config = dict(
    n_layer=13,
    d_model=896,
    d_mlp=2688,
    vocab_size=9159,
    norm_place='pre',
    rope_base=10000.0,
    tie_embeddings=False,
    init_std_o=0.0172,
    lr_head=0.00393,
    grad_clip=1.0,
    final_lr_fraction=0.0,
    doc_mask=True,
    train_tokens=901000000,
    dataset='wikipedia_en',
)
MLP neurons of a small language model. Each row is named by its layer, matrix (down: output weights) and neuron, and shows model dimensions 240-303. Each number is 128 + 32 x the weight over its row's rms, rounded and kept within 0 to 255.
After each neuron's rows, "raises" lists the tokens whose logits its output raises most directly, leaving later layers aside.

L10.down1701 [119 153 109 102 100  73 120 145 119 114 162 134  84 125 160 127  85 121 126 151 135 202 140 171 110 150  93 160 123 109 157 195 123 165  53 149 111 176 166  92 149  87 149 132  83 130  86 143  58 145 167 154 118 154 159 131  86 126 145 100 113 124 105 119]
raises: "b", "c", "t", "ier", "p"

L10.down332 [155  97  71  96 107  89  95 107 155 122 107 163 118 130  92 164  93  98 137 165 134  91 129  68 118  87 118 133 142 117 112 145 111 171 126 150 109 139 169 130 158 152 173  42 156 108 173  78 135 142  58  92 109 150 106  93 121 107 154  79 109 135 147  96]
raises: "\"", "Stud", "The", "As", "Pro"

L10.down1260 [105 162 103 118  69 100 142 120  84  93 101  85 119  95 145 131 122 136 109 135 170 137 124  99 139  68 167  78 130 156 135  95 102 174 131  90 105 133 129 140  94 166 113 129 127  76 143 151 114 140 178 152  80 160 133 131 141 151 148 116  71 161  72 104]
raises: " to", "ose", " respons", " out", " development"

L10.down1053 [ 92 148 140  85 130 114  92 142 169 139  81 102 143  67 103  95 128 180 231 106 149 150 105 116  96 112  80  95  61 160  74 158 186  97  86 121 146 102  62  77 155 133 152 161 145 198 113 121 126 134 118 133 127  97  71 122  85 156 212 158 117 128  94  98]
raises: " published", " purchased", " released", " considered", " agreed"

L10.down2413 [128 152 107  87 123 125 156 125 135 148  61 174 130 137 144 127  65 155 179 115 117 118 104  97  74 110 161 124 110 152 132  86 161 153  66 151  30  95 153  91 133  58 130 144 131  55 126 179  96 162 107  81 188 102 106 113 140  93 163  98  78 141  79 120]
raises: " such", " these", " those", " some", " all"

L10.down2624 [168 169 137 128 158  95 127 147 103 121 148  94 130 102 128 149 165 163 136  62 131 103 108 131 170 161 156 142  56 157 165 135 103  60 139 113 136 172 129 181 158 101  93 173 104 112 148 132 115 132  93  82 152 105  92 163 128  81 170 153 106 110 114 150]
raises: "ere", "ues", "qu", "ial", "oir"

L10.down719 [ 50  71 148 133 156 147 115 129 183 174 102 105 154 117 180  92 146 120 104  70 174 115 105 139 129 123 140 188 144 146 113 112 123 129 113  72 113 101  71 133 155 155 147  98 123 115  73 113 151 107 126 153 166 125 109 147 154  30 174 156 182 128 195  93]
raises: " episodes", " episode", " interview", " segment", " series"

L10.down1327 [159 138 179 134 152 162 116 167  96 133 131 161 103 107 108 173 159 240 126 135  71 182 153  85  98 111 146 121 132  75 163 172 168 153 163  90 126 150 153 114 152 140 134 148  82 162  85 134 141 137 111 105 126  83 145  86  91 124 142 135 120 124  92 111]
raises: "ous", "us", "ological", "ology", "acy"

L10.down975 [ 95 135 161 109 176  72  78 113 142 226 148  96  87 118 142 178 134 100  59 132  58 139 131 149 142 186  64 206 132 119 134 122 173 136 107 166 100  10  96 113 119 162 206 176 152 131  87 114 143  91  99  89 168 121 137 107 141  80  74  87 126 132  95  86]
raises: "sh", "osh", "itar", "oshi", "oz"

L10.down2041 [164 140 126 121 138  83 146 160 157  78  89 112 135  89 106 140 134  49  94 142 133 177 110 130 169 137  73 158  95  87  95 138 124 129 107 125 102 100 149 163  88 115  88 125 139 112 106  89 121 133 131 179 146 127 142  92 112 174  58 129 101 147 152 148]
raises: " roles", " part", " Role", " capacity", " role"

L10.down2418 [ 89 130 149 117 109 130  67 151  73 175 103 127 135  93 142  97 157 145  91 154 117 127 137 111 106  95 138  79 162 175 160 102 112 126 155 152  79 162 171 157 153 120 154 104  98 111 112 121  95 133  75 122 154 125  55  93 147 191 158 150 109 103 105 152]
raises: "ep", "am", "able", "ably", "iva"

L10.down463 [135 146 171 105 120  94 105 115 121  55 143  99 127 121  75 153  75 113 165 135 145 147  86 144  94 154  86 100 103  96  91 137 149 155 107 131  95 143 116 136 166 141 124 129  83  95 124 141 151 102 145 117 101 157 115 134 128  98 136 161 118 104  74 190]
raises: "00", "70", "40", "80", "50"